From a checkpoint of a small transformer trained on Wikipedia: 231M tokens.
MLP neurons of a small language model. Each row is named by its layer, matrix (gate and up: input weights; down: output weights) and neuron, and shows model dimensions 64-159. Each number is 128 + 24 x the weight over its row's rms, rounded and kept within 0 to 255. Numbers have three digits each. A neuron's up and down rows have the sign that makes its largest values positive.
Before each neuron's rows, "fires on" lists the tokens most often at its 100 highest values on Wikipedia text that the model never trained on.

fires on: "a (", "s (", "\" (", ") (", "i (", "o ("
L3.gate620:125118095105176054149143126139118134113161145121139137116146093152149142082103065136143129079167124140133126054077131136141112114133145109130110128138150155117086140107121168106133139105117104117140106097130186188122135139139126138136147111147111149120136071111137118148144099096126135134
L3.up620:119130111131170066157147126114122115131154120122120128126116096162143134080088076122114130090160112122095145081127204153139119108154126157130111150138130180147128104116149135119108159095121109119155122093126169178117136127171132139143148137125092161110128089110153116149144111114133135120
L3.down620:141133103107147116136158103078084130145151125136115094123123139143130168107067120143114124115111126109165141105148156158099129121126111142134146160173154150103088134093134137127098112084033119163135119103132136178159146115162104144116123140141125133096155093132152143118123104119113127137

fires on: " record", " band", " sk", ", b", ", f", ", T"
L6.gate128:114121114131126144086150095106155123138097135181172147155093134145132110155138162114116105153123209130146148173138060130137119144106147136155125103142106104112135128170157148095114162120156103152148124131154109162136118144150147132116116104115123124119136091109118132136120061109158129141
L6.up128:126135110138136115157147128102097123083093141139149124109083086141120059137142172132142105138135165124149113174123100140152144125119149124137137102109106125157115103118121121179168134156131167121110105171136128180141139149127143163093133124116115152129147099161087085120104121076143155165
L6.down128:140142118125135156107145068136108114106099149117106099116093144180127110142146151110149115131137151090116141204118126157159142144097122146168156111141151101101149076128134125129108100148136175136137116113143090144121114135127104128127105134129158162149140110135122131087130109098143129157

fires on: "al", "ur", "ones", "ar", "ul"
L16.gate257:134150143104150129082099152063108121156142165126153122128150159128120133112166112144142120129158102111129126101105173127141141099137099111158149098142150113126135103110120118096096111151118164110110106111146116156093132128109124144080124115111119132083123107118159130183144163138094139146
L16.up257:134162124096123070060162143162121131129109165144181130153111181125105143090141128152141151129104091127085148145135138134138180115126135136157099100136087106123159120101121134113126159128114147155135147145142157132113107119155140136075155101150171128123097128111155142131141165117137109107
L16.down257:135111151142134147131113084136115168137129159093136111168170137145171132146111118168165090130115082093083134133139131154130114122141136149160152071144095109099112084113119121142148165090152163111110156140130106149136150105113098160101140151169139119101113124098125144101136140131086117111

fires on: " Se", " we", " ins", " Sal", " We", " Mal"
L2.gate651:129093118127106152146116132111118141157133134102097150148139121172150137127106060106117066093182140140107129120116151127115132086105091160139142134117148133157080143148117122156068080152117133120069158071135152118147134150150095156124118162147113124153152166140114115135118129125146149116
L2.up651:142134136127087150104140135142114106150155121127096146094126111123088144164161118167121091155118118121109117116134093122163118067110122172153156099160169124101093126147119151163127107183119159136161108143109118106109157082138097126133132157170137129111133133102120089147130122125157127150
L2.down651:122088165086112126160117150148097138143098129103083125129138131143108105150149075125123061117156153142131113123150148148099123118082082148160179106168154117136097122132118163141101111135126115123140163098178121166094143135131133123133121171186181140107147112096128105128177163122120137106

fires on: " | L", "- L", "; L", "-l", "; N"
L3.gate280:141111119148135122084101118088110087124146096124122132123128155179093115140133147086116098105112123144143099149139160128108125127151149131148152101110114114117152150147107100187152095073121100129164092160174163134134134109156168128106130163109118151099166146135145152151150110133118117103
L3.up280:183136154140127144152107157101147088148163101104123100118119163126157110123101131119130096106096117112134111145147152090143130146160128116119122111114093100085146138130146112150137111116114113096139124169146162144107090134136151141099101205094148146139159130134156152164158136130124086081
L3.down280:107156132126132144170091123127110130128151179112116097131097168145105116147095153140101152149146149145136107112134108143105135147129122132100123086169091086160144147114133133134147132130136136152122123158144126134152147152114151144143105140139115113127148125096089139146180148071129122148

fires on: "ar", "um", "al", "uc", "ota", "ae"
L12.gate525:122104164104133137082134138153139079127127134150116135114154181135102138134162093150117106140143131131093114117131127157139106165125110106152102129107072175177128135143115105125101103112120160142078111120137115131113125132067117081090077102113111138114136158083142091101097138140176152139
L12.up525:105114143065101122106177125177097153156114144156156136149124165141155132134124182137118077125127075103108151088110136139116146110128117148101126101140109113173096134114129121130089117134090137131118095136115124133132122112118153151129132093080147165167065107092163067161117144139116122146
L12.down525:102114129120124152110127095111145152083136123123167082154159116143096108120103143104092113095139176128134212132134124129117132149150133126124116102115088136162127149077164111158156158135174121125136102069182127150165164140124118122169126159104114135121113127141109151100090161115109116138

fires on: "r", "f", " el", "cl", "h", "l"
L21.gate728:099112168067149143105129140142115132136164118147125124130144100112095157118088131126135111159136115153125176094121158167175119125137151166123105132081140128093153119131126086136133120128090124147145193110104141111148123106105126139118134098148125114124119097140081165122152141097199121131
L21.up728:118113090115141165162083125110127130145104120095103089131100101139130124093115175157133124107116163141169105083089170117119138128111098147133136199144099067104123151114116131118149134129129111189132147121096122110125126130154129139110156149129114156121161146149145124147147121116148130121
L21.down728:114168102129084172127154131154147130146176161153142114148121115120090125120114161116158136115132097133120127134100141159116146155150133121146181144108135113141130097116161142098086091116135143170155140126127123159135129143115095128157147146136104145103129115183121171172164116147142162130

fires on: "f", "at", "ter", "od", "y", "el"
L16.gate95:111077162128120123125081125111125099136113091112145114114092159094135131118169100111129138132153140090118127118078096122127119147071149188140106153160137129106140143160135091090088141120095114088118138137089136134135118141146185148144133117161151125107134141129144186134114126105166120124
L16.up95:108121088148151140124110131104114107112099136146157134102107071150108138133114123086114105139100163108112117138119134127105088142112157167179085158134130130163117144146119101157090166113106094137121119128101126175135126154167155114142097117141115145141135118111093118123133103161100164156
L16.down95:172086162163122097106114087129130130106113108099179168085156124135132133116144127140154114103133113121166081148158129101110150146092098103171108151110160111107117131150103141112103113131094130119105124120151166156100169140112126141179099138141149101139119135107142081123119084158132163100

fires on: "W", " W", "- W", "e", "w", ", W"
L22.gate68:134134112122102142156091135101070127129121122118114111152157130170083180163125162125152113116102092114122155140133141134176156117101123147155174150140123090124094147141156140119129107162081089099105111114094114102124119160173137149148074123126113122143133137109098115134129147138162073118
L22.up68:100133140163129120113103143121086081139154089167102122125145138160099166148079097133090114109130102131111145124117113147144140112138151148124121117172109093117097141133139173080145101134146125136100126095117140133167108135191112125175074133106103160143156095072121130106118107133165127108
L22.down68:129114127142165094128149148131130117124116098132164137093126108173135144125101117119137172115099137121165115124068103168119132087132115078131126134115178090120147140161166145118127087111168138130129137144123112136088108072142125134124165141127109112152128148089141124117106150098217139155

fires on: " (born ", " ab", " (N", " (c", " (s", " (b"
L7.gate7:119181086153154106110132131129139137106161078131106126087172169077134113087152093129133155098159123123128090096106171153146163170149131110109113111160123162091114133139105152123127179142110110113164097110100152097125159120167155145121166181140090135144131145103115133134181116143124090126
L7.up7:134169083128118125109125107114167110137140118108125134088152137077105146118134099125125125085142117144132099106106149148143136168152136124147105129148121136097113151168124141113125187145104116070199132107133174131110136125144126148165140134153102123161119098128120118129164132115128068133
L7.down7:135150106140123151125127122112096131179158131135108104157123144127169150100073130108095126120116115106167102078123141137104147133140144157127124134148119078098110146133168136138097124097050125152153110114134124144134137119133104120151140150154107134117145102076124146118159136148103116110

fires on: "1", "9", "ly", "ar", "or", "3"
L8.gate126:176142170135123138096126141136141135122157132139112101129157131101104109130123098107107147151122143136116116130096161147148131134142129103153106096141107147152139140116110152107129127122102136184120092136129115137067112127096134110114087088167091120147112141112195121140122150110078092132
L8.up126:118170126139105126136126108110099125146134126155134115116119135131124131116151149126104137131165079153090144118087142162123134142144113086133150101119084155170144129124128126129125138130099079152124154140129104130144110077138178132116117126123108104140119142112114155151087143122145143100
L8.down126:166074078136161130118153162141133151159115145153134107157145125138130129113143073105130137151137162148146144141102104095112085116141092130115138136150175131147099161100165099109091130112126190132150129116083117152094098161135105151120095140119164151136154117168159093155133157139123174152

fires on: "f", "F", " F"
L7.gate519:150069144155117180105103159170159165071125128137143169139124141156138102117139085142161165098154160145129112111099141121140170140111139085106163119103092118091109152128136108098132117118121121127105097126141133092160125139152137142135122149125099119125133089152134143143137105123086154146
L7.up519:088114172094093126121118108153102143104104166100151150148144113177178156109142094114117130123087133106146115144132103095148164123100143082092156144107104110143085140168090067122133099119109129097117134112115131108171109104145156136139146131070112116117120122100118144144131095107101144110
L7.down519:151091098132112183178126101196135158106045108127126128109149130185109103154102155128102149097111095127144140166116143079099130131091155102095121115108115092146142100133088111132122131152143136124096116106120134090128111151127135102116168136157112133120131130136106126130149115154098140123

fires on: " cons", " per", "|", "==E", "- E", "==R"
L7.gate452:174128124113117157088156133143139141118145127137108130111139140094156110153147135106151124159151128106170139119121178143144133155178117095150147135104087071121130090125067112132096123145139139145143127128081108157096114110116155163080159117129181129070136129122130119093136177149135117096
L7.up452:156138125132125123139203153146118174105124122113114123123138126159151117126131130124160145127130086170140149115121125135182191155153128068115118149078118112114146123108063133129097131145137145169130131149162121133114147156135147150077123123124135161107138128108139147094124129183127122064
L7.down452:144134123152104143117124110075143090115108130141123133146121131145140103123107109143108107120094095143135140147146148123098085115107131145144106093152187170143135085129139161102118109136118147137148129103146157106137138122074109093150103106135092089144114119140150124153100135122111098150

fires on: " an", " is an", " was an", "An", " (born ", ", an"
L22.gate550:132124095102143104145103111135110143139127104107114076136166139120161129111155137084164133118144132104129100133159154141105120119137170153136118118137122131129117112094110157112093111103135124157148104140156155158103159131130187126162118133168099078085117141113138164134141116060132131160
L22.up550:124110117144122149162096147126122133110137130139168140123140130115160132122144113108105128094123142122161153085103129146152141139134098099127089130132128113184126115128143130158142110140110161148094136129136114164127133141146184137122180141156143099121112146111101183104111134094130107120
L22.down550:162091137104141086159124094118129123156123158113109123095141118113105112130116093094118107090080139142124170104122135138137108141112126136122195090139131147159124114116150113184109129172117122145134136148133128110090112124107162062123145125196137102121107125142090155105127128169131085141

fires on: "\"", ");", "]", ")", "'", "\","
L8.gate526:146162154125123110134155133112188131127109135121136111121141094153174127174118108104131133131126170115138106114103122117151149139135139124118152132175105158133140154101120142152141132100123148118103144106101150127123114092099132177112118141127082134136119135152101142109141117158094100147
L8.up526:078128123117135166135141086125114139159084110171108182117121109146084137105077112101100067138080137118137149097102112176124096138155122099157144112131112129129137130146132110172159122150093143132165148131159179121147114080178121088140108127160149145138128149119117113132115093166120124126
L8.down526:130116078120107166106122163123150080138110151110127134140135101094110140142152117107127115140106092099136121131125127145110136111130135124121117120173148127141079161096127111073109126085158126090131149136145129089155088143134108153139107152060117115146070111157118136108108137127129150131

fires on: " occ", " October ", " conf", " rec", " subsequ"
L7.gate415:126117154124159142135111149110171123127063150096128108108154139083094153127131106106154123097138157171124142110104096128159087148117173143127168123085151105146132172127110125142102107113101097132090131148101128137124119149102112142108169146136142109116134187129093120136124135075089120091
L7.up415:099134103164160134169127139118151135126087130107152107095174129125126145134154130098151143090147144123142095083159117162117136130135140116142144104124104152117154161109130116134089144164126126148184133112083105122088133112081122110112152165094122152107130204138067151136078136113102138083
L7.down415:115124109148118122130139155103125102087083148121126117059133177165115095124134147165171136092091151121164148101132131112135191136122171115107133133131134109112168148123182154149104140141099123071165149134127130126072136145122126136127169168144149109088144163153126136165107114135139117114

fires on: " w", "- W", "; W"
L3.gate606:108134132108136139137102140144142086137117161135120110146126108151133098111120073112106124096124157176154119113123124130157159087091103163135141146115086095116153145165157116110133085114141137096082148076112157167105092114139079135142115122096108146151137115129109111124113142135151142141
L3.up606:100125084121146086099125172147127106106090147127112150130117146159102134101129128107111122158087150111130156135080092101138120139118148148127158094174132114077135133151181106091143075129146105108109114145112133126120113135145135144128131125111105121124132094067123143131147109088153149148
L3.down606:119132092100123125166111126134135137142122089120108142161128147169078122116103150095106136109093131110159151114111130118159145147110143110127165100179151087095108115112149124113145102168158126111138128145115143160129112132115086118186093113121079114100174118120098121088111125123150126161

fires on: "(", "a (", "s (", " (s", " (P", " (c"
L8.gate111:127166106109159143114147117093107111130125137154117127039119145148097105106091110139122109107088110125180116093107131132144152124134141120147151123147131164079118161147143151123161141138120091072132145062128117104093145127112128138161165079162132143122110112127138149154148095179134112147
L8.up111:119165124133136105150110156124123132161151092122132117109128130100156150123115066115095135109080101146113099129111128158115112081115110135138082113146114195122118130120133161096132174097113084115154138140113151112170132116161094146134189084145118132141121132170134125166113113131175093079
L8.down111:131147134098131133131182122124078124154128154135128090098123143139111129107085125100112146146099151108133130061148135131133152114145192113117177168161140115139125142147107150123090107079105128104134166077158086149128158109146093127132092127151119148123142128106090139151123128169133091151

fires on: " building", " given", " built", " opened", " made"
L2.gate243:148167148148168072128103089137088120117128117127151138125136154153112143132073116093110152152125131162145157169102145138145109140076150113138120142114146135116122121132121102088155130093141131164107174128169125137129147158153150114147169179139129144188074113106168128150121137120149166129
L2.up243:125129131159161098134143096120092122115120138114137132133113131154105162161105097086114139168111126159107149165144153129145116115103148113161120134111131150103117100108120112092126106073146136181102154123180141151144114163142145123150198174125151124148113119090164129142091130119126181115
L2.down243:113103143150123128151130090113091109137128157137124140102136149148092138158124161087120141176129111111128162130129165147117131097097127123159103109145113119104114118099102129101144126128152113183093092147091121136143132154117153116136136168103153104148082095121131124100101128102124171114

fires on: " h", " b", " f", "f", " comm", "-f"
L21.gate318:156129119115139131130121088140122105112102091167132161136073104147114093140145171109104134097117134144112116161060117170131099104121143068093129101168109118156137150212107140123078147119126121102104149113161109085133146140109133135127142117150113153101116155104090151150129150124118147155
L21.up318:111084096126153166097115104150058134128127091141109128094086140102119124121152158112128150124082107137159128109140139144129118138103127111114127168133134115139098112163141122110135123146128145103094192143138126110159157121091130121134151139136162126159097095122128119146118141143121161146
L21.down318:115136109126136138116117106137103111092126149130133123118096116112138144082150115124150129133191132120122117123102131106114150154177142144132096117113166090130184116132121118140108118163133089128133067117109170106138148141119115106149072141097124099134140150149102143135122134142133120142

fires on: "W", "w", "h", "b", "in", "ab"
L10.gate106:140114131132115091124164120117086135153115123151111120167155107079141133111134138159147134128107155127175143117123137142120099155121137183109136109121110126127110167157107128134145098133184141128136162096124131123118130097103121145093131112130121108132173106097130128122123088128135160160
L10.up106:139119174088159147145100143116119178116151138146138130166172135113138136122157140154116123117133117143129157133092126147137137129145137110125131085090153122125162148203130150138144150094117107182123123104108125108117103103137114111162139114108167105183138056113153130093101136132124116158
L10.down106:153136144113099096149135127117101120132136139113109179138134120133151092156102125126128133111112186109181165113117142097136193078122114131132098083150170083125127135141151205111141138141141113137151095168146136141181107131121131132148125134128128094128135153131138149135136118117085083167

fires on: "uz", " Cal", " Sal", "press", " Mal", "ñ"
L3.gate221:124127140105093111120155119087155132139141100174143108082167130136127157123122101124124105123102119133064125147135119168158146079104081157122123117118146121143154104159153110220117105102137135116085116123118093151130142131153083143150112130159119130127143139120073141140149133151189144120
L3.up221:115132129092103106138124106086140096143172091159138091100173113156117129117107093091093112095126118141077143126137126150140140084107085165125120100095123122114118103114121124175124133101150127133089135104137121153106147129156073140161145123142117162110138129115086139134113166170149112125
L3.down221:116085151090123109119121111087092150140144122144136112090142134163101144137105104160109096073131137127083079126146151129143135086108098131140107104135112132108146122127130115164089120097146103094114117122129124173094142117109124132123123132160141134135167111095106127100145165126154139054

fires on: "\n\n", ", T", ", J"
L10.gate62:120101098129124199128131108107076131131119131114145139133117165097120096127138143097127148119144109131160154132160091074159140122150161158174097128122122115102115126133149148149171117119142132120097088148104129115144146144152174179085129116105121113134145113128080147083130132123165118138
L10.up62:147130120138110126133132122151140145114130156094125134137107123097114112147155148146101139124118109092164090171146128094189116123131118173161119137159063151088126131118110114126166099133114133165131094134122156105139105117138133139069144121119135122135132117115106143108116125107126117155
L10.down62:096144154099087117145166079134091150099167155091130144091113119147115087167145172143128150105136135116115107117146160160140141125141099102152120147135095095075151116141121140103124109123127115120120142145090142153152098134134145149124132169137127188146166124104134159087135110148117127127

fires on: "W", " | W", ", W", "- W", "-w", "; W"
L3.gate225:161133125155157073129097123126129108132140158107107115135092095160112165117122158147112104109110162124140131147140110164153149126120141167125159107112146085091111159180104112098163103126142123115124129138094174127101126143125139149163129123146103104108147128098105133128113068123130090134
L3.up225:118185122154124100121075132123095134123129127127088123158099109123134147111124132120141092094143156145150081170155124175140127133123113149113156122100121103082115128186139121097144106118143115113135114135147148140121096142116126120137128153162140118168144083117129118156102087129142120138
L3.down225:143104092153161118190111121147142121130074146122107133135114107149085123126119131118124095104128135143150139143142108160132145127117135112115127101150176092096139136147149118094120105120163111094125112151115141125120113126109092117146095173127128114127150126118133127134113117118136098144

fires on: " w", " p", " st", " f", " Carolina"
L3.gate658:104166107109149116141168144132128149118110165087167104114142115135152145132128092123117181167172133109105092088121158104134129139130157117128114136112139089114114147109155122105125093087110089114111127112135190137114126162099099146135080136111148143119151143144115125120124145204133127159
L3.up658:111153116128157120122167123128131127088143136111183111123117133132135144146136087110110194162156132111126086097130170106139117145124162131148090142133106069111139132126111122113120091080105099103122134137142188100126133124103115117146095160111152139114151156131156138130147156196161126160
L3.down658:145113129138106119126093133126137117148092116152066140134110125108118124117106174120142067065101127162125169173153075151106131102135097107115165115137156172143112119160133131145126158187151153163130137127135069138130122136167154124105182115150093103140126108122126110126117105038116129117

fires on: " mov", " develop", "rib", " writ", "onom"
L3.gate51:112101148133103168152148182173093131157115128127171132158121162143147141075166138151132112105136142176132144077118131116110138077123062167089154126142116126145116130116069132156132152167140109121134120111104113147146115125095096200127121099092134137142131071084117114118116109150099128126
L3.up51:110113167126108152156149174176116127138106134098162125162142137147152130079144150165135129086118122184142125079142120110109146082131072154079158126122113121145117141112095121141122178158137102123120116128087132162142110120093107203138119104075113131129134084089116112120128104147114138124
L3.down51:104138137122111159132144136163154136129107139115161139141164109124130153125135133147125140126092137166158135094132144120105147099126063138120136129097121127107125144124099130156090170143147121130134127113089119191153110107062126204141113120103104143124115080110127142101131136151124136124

fires on: " w", ", W"
L3.gate392:108082115122158120135106113104092110104139140128120120115118145141150122140117118129121114103138142130151132137119161136119114133112134202136124115149130097121092167175149095122115088125161128127066135120133132103135135165174110099125112083119096156117122075146116122110137104124128098158
L3.up392:087129109145152116131122126150107087140110127148102149091094118137132151133098123107110096113094154131119130119098125099115125134128149191114145109176119131075111149195125123124089125117140093114083140137110139140113142129143127157079129124124134172145119121128138134118083085125138121150
L3.down392:111124114135137151143132141097133146148121099101100110100106121151137137111114134160103095130099120110166146158113136118120145153116142127114129120164120065100145151165128091103120111128140130114121116118106161125159124159150117140119098117114117119113155085158110112111126106134140074136

fires on: " London", " German", " English", " road", " British"
L2.gate215:135115158143125091106126104125100085087154120129084133139137099178124122111095134147101143167143122106147157149125157120099143100091107155143152107135098139166141134108118092129160129097135150178151160128100118121121147152094161095147161140131151124175130150126139124146147092172097156120
L2.up215:139144158132106099114113101131109100096152101147104129140130102176099118149098137142110121151156140131160139165132168097095127102062136184133172111130125139165133132129097110142157147117115150168141139128114109117130147142096139106164181144112148107186133184131145140149142088139115133108
L2.down215:108136123133096119112108080148143103115137143121103137127089108143104165136115119146109205143164113094090131155123109112088180089135114131085149086139126104139113110134121106119094116120163135176137106149095132129146132117123119079153149159144133133132143136126129118130176115169110146185

fires on: " lead", " Chinese", " Japanese", " German", " Bill", " British"
L7.gate1:097140132132114112116122118163138109098187105089175125137156135155117111091162131160108098159135141111111145168122106164113166071111122127146127111136144074157113201129139132099141140137137171127124152127147098131100150145112140105110140105119144133117116109129118159115128076141151118113
L7.up1:137143100129087072122156102138123117115152120131088129138152134136101080119161095148126107137064072113123149157091112131138127119132102147138125130116104135144094171115131134123116165109134133147140130131121124139100125154086139130136172145174116074114135131098149112131148127114153092109
L7.down1:073153129145117106143084136122105103099182108136170108129151111162101144098140144147141126182135119085090151180124114163080175100100177127115140109133144082167089121138146111111134101147158179129151140146121086104117144115108155146106134135125104122099157105180096140129118122096166132115

fires on: " s", ", s", " the s", " to s", ", J"
L10.gate467:087166142116136143152141120148107134150148117122145117129108146078140128138126111084143076124143145123128112141097070074154125064133155149127138123136147160110096135119137210142140110110153093107120117126116145180096108127138155106066133121139129096113156147094102119117119108144106132147
L10.up467:102158098098159100144169157122108119143161132117134124113094143107104125137153149085144112148123138141172148157098121118157135100121143137135138103127120172112121141122125192157098086100160127134127124118128163180126106145142171107091138097136105114121122115102126114126090093157124142145
L10.down467:165116099127138158151150168133136126106128142114123142131087139158127123163125162145138086111144135104171138141132118142143132106140144129142151121154133186141155125099113171151111117135169130155100158126123160186095111138107174086129105129189160147120118144088149126114115111157117107125

fires on: " Japanese", " Chinese", " British", " Russian", " Indian"
L3.gate264:116148144165125112129140120117126104095142119127154147173137108171124113120158141122142115107173106118111110180115151106090135127122140145158164124128128112170096129162056124099127122129143149139104091154144089138124155152158124142093155095176137111195154122121174082126119082139136158163
L3.up264:138130121148093107135141116123110083133142139138145134180151124109098069108166127126150151111158081147104103137098151146095135136119171115135134120137111115170107126130092126140156125121179142144105095149132125133097127145126121117099150100135142123160189138131157087145141094190107134161
L3.down264:127134123154124118156141126143134133125133134109120084140149162107157136100156142122170127099141099111089139133107154104108169091101111109125160111153112061132123124138087120122125149163165134135143100143146097151127128134082126098117119123125118125155158093139163076090163177168117119162

fires on: "-f", "f", "ha", " F", " J", "une"
L7.gate339:142126130144147116141115104150126115125117144146189171145125142175120098155171129128146177112122141121181096131083142136134153113103148095101114131124125101142140125147109163124134119153115135150059143104167128127142106109135156135101132138139162135091139136133120115128122133105143069141
L7.up339:124079153115116097124135109153079117131096138179134153121160143155132133132117159114131139085114096128109142127123110087108098129096120097091102160148105137174127125155095147178133136126146162101140089113129163089132136135131140157147103176133152151108088106161160149105146133098083135132
L7.down339:131130142108173155154120162105164103114123137109126116170114148115098108121163125125152165138133154110118141137127090155179111102118166142143118124080115135110138120114132098123143105119176076088111176143128106132117125122150123094117124137133112148142155138158154103164129113142146104123

fires on: ", an", " an", " is an", " in an", " as an", " of an"
L2.gate57:112131136088128096156138125100121151139102181129140087182194141146130152109150104094129136102121088139125104098124100109152146115102151166144118114093103135133113153129121126106130175108183138188158142140158167186115165115121187093099099103158134091123099138181097164086156098105158147095
L2.up57:121141147075134108180120134111123129165105157138121108172192138138128145128144122106150120125111097149146101088115096124145125125125179172157133134107092121160140129130125118112139148127169117164131174145146179155125156096134172101135119115172130102136143126199102167104141146122165157118
L2.down57:109159128111109146145106099138120166127086153133102131160155171136135087114109132143102120114152124118139133099147130131127145128099131140131097104128139122139148132098133129088119152108153142142100108110149141103143139135142130127107120113142149161116100142157158150149094149086114120141

fires on: " Sw", " ent", "ru", " tr", " sw"
L8.gate396:152096112158113139132131141066085132139101148116086150173135161127129107105142168131117121126156086130113151131168148116148072095136115122123154058110122095132101119123141110141121095105119157155139156111117149078098110127168143146148146107120136121108135160129154103110087106140132149110
L8.up396:134148118165103108118131124151137155137151126119125100139107146099144165113138136112116154120139111140171134094147128108109128095137125133101094109176120142080097105121136152094110153065144078143158116162165133116108150132127104181136130121160114052127161102111115121130112153109123130088
L8.down396:153120134121123125108107113149168143113114081136130134133095127106150117170125151130114138123087098111090108140143145120171134127157105162106118097132123076151116119167128120127122108103126083119129166128098144061121134123120139166130147115146163139113157132129054153138135127148110123119

fires on: " w", "-h", "-w", " month", ", H", " h"
L7.gate55:134136126136133124118109119144125115112138124104075107178156095110156139101110153122099097144101137118135118155120139083133152158132138184070133103127151102088142136115163140133125114109152123139112113132095129146099105140123145109102104102125135146119169084138076123149144116124158137145
L7.up55:118131089099165142122063149119107133118114126157082130135109089116107153146099163095106108105125124125148152156118144132164153111142142163112124123144145103116143134157130102111138087170142122114063097162141152165099095142107127154121131143111168155097132093090112115132119140136143092164
L7.down55:096124119148139153105092081098116141104095126140086099148128107133124138127117136156128145099077104087157148150111135116143173148129108143104092120170136084101153132136063095106113111153164143095095099150117107131140137158129134117143072096119153154145116139145120113118154119155154097132

fires on: " design", " building", " engine", " built", "941", " build"
L3.gate618:111155162154151098099112121159101111099146102140108124145141145180108119123142168107135154120154092102126118185126168122118126115164135131164152122112102111136125108128077119126129118132184144150093163134122113170134132093140137087180151136091126124112081154141139143140137106131145162090
L3.up618:098147130151145114102113051175111133095129083147136112185131117114155107135144118104127140105139087123142112153138136110139110130124131133179153136085091112121136112112101119129121123161201143153123170098126125141103133152145143121153144143105118137135100136131143131123118098154110172082
L3.down618:131155135129095095119118081116083144127161137104090111129120143161096092141117146113147166116134143142096117129139133093093123133140148110146113096173145132131156125146086153162166136100179096130110130155158112154127133147111101088146123143089120083146118110156118152118135117128116125135

fires on: "if", " mov", " what"
L3.gate476:158103163113117188144106133131137151154118113162144118145137143116152160128160109123081133107133146130166140170109130136149145142159115128090157085135104123129122133124141169167092140137168105148164117134120152143153115117116087217119099115172126120112121126146145132112128085142130127108
L3.up476:137078152107125186148116106140164160143114116161179116162149156109164158138151133146102143105149154123156154140104127107149138144168105134102137116126107131105110112109134150179126136137163139176176085118116119114167118115103108181134101067157137116124111149150148100121129124132149155122
L3.down476:115106126103156116146134079157161144151113175128168160108148154134180182111167149129151104098154124156110143120133111111132138104184142183134136133137086144103126140112108148112122147124111130150165136121065148101143143116066158126119115112117140127135133132158086099127118156184082129136

fires on: "w", "y", "'s", "h", "ri", "f"
L13.gate415:134102146128129085109084137129129089143139090123155095131111105108104124084157162141105163107113120151139170099110103128149115141136135126105128164100099121076139159139138109115178105126159117145160143136077121160105169118104108117178110103155146109135125090128071178113115101146150099119
L13.up415:136135143118177114146085116105117117067103096129157151098131125167130107112162130135144168130102181102172115122116154119167138142095130109158079154097145099123081117110142132129131107142118140112120103150113115133126141166120130124124082133165147116143149118156098122134076101134165107093
L13.down415:126146119134097105137179111162119155155151086138118152159141087134144150139091109137140046152139095118117124130131119140162151105136146136155152151141103113131157122095125121154113154125113128123114130132142148138091126146123128103135124125091146135099114136137158113134119144120176116147

fires on: " p"
L2.gate180:120137090161135136094159094100088179101135104127142159143128116149139099159102132113108203139103086118126150107141144109164107093117127109105138095131138122162141070143138128123126128106129155098151124100104176097117154113140116124104125160117129083089191144132132111142128125147115107123
L2.up180:137147143103167116104141110143128111116126107113132126135124147150146154144117134134106158150156141134136108138114141106117124098133134114111099112162101109096110138167087166104122144110106126147051148098123135117143151114135093135133190134119160126116107118123121091134115124175162111074
L2.down180:107129140120107104168131133124140107135120152131161096104161131109105087120098098105159092110139150144113127129139091122094132115142112118136125121142161132081132126110124106133123140157129127161128155184114093165139063126127129101154123131117151199094121160144162124083115155111185138155

fires on: "P", "M", " video", " CD", "tern"
L13.gate41:137205115118136113143133121138092155126133077208135131150132102150174134137120131111128103118110129120111159164115080095151158142123146170137103099098135143155141127153138141155141149153141082126138141153157089149115117152156102111146148117147155138129128105173133137124075114118147122112
L13.up41:129146138103092114139102129081098112109105147128125165121115169146145133108141135085136147117120165133107119087117106131107094130147150138112115097124104161115140165101073151178127165127139108146119150116132091174084137150116179159104139182126157148138142133103135104115072105131146164140
L13.down41:100132125108135123115133135101125115116143076099131105120126146150140140070138164106131077154123147126165102123110120133126152133138113153159108124124110113162138103121160091137099158152095126148146134100141103148111123099124110110122090120136135146136148114161115123080101150122124137127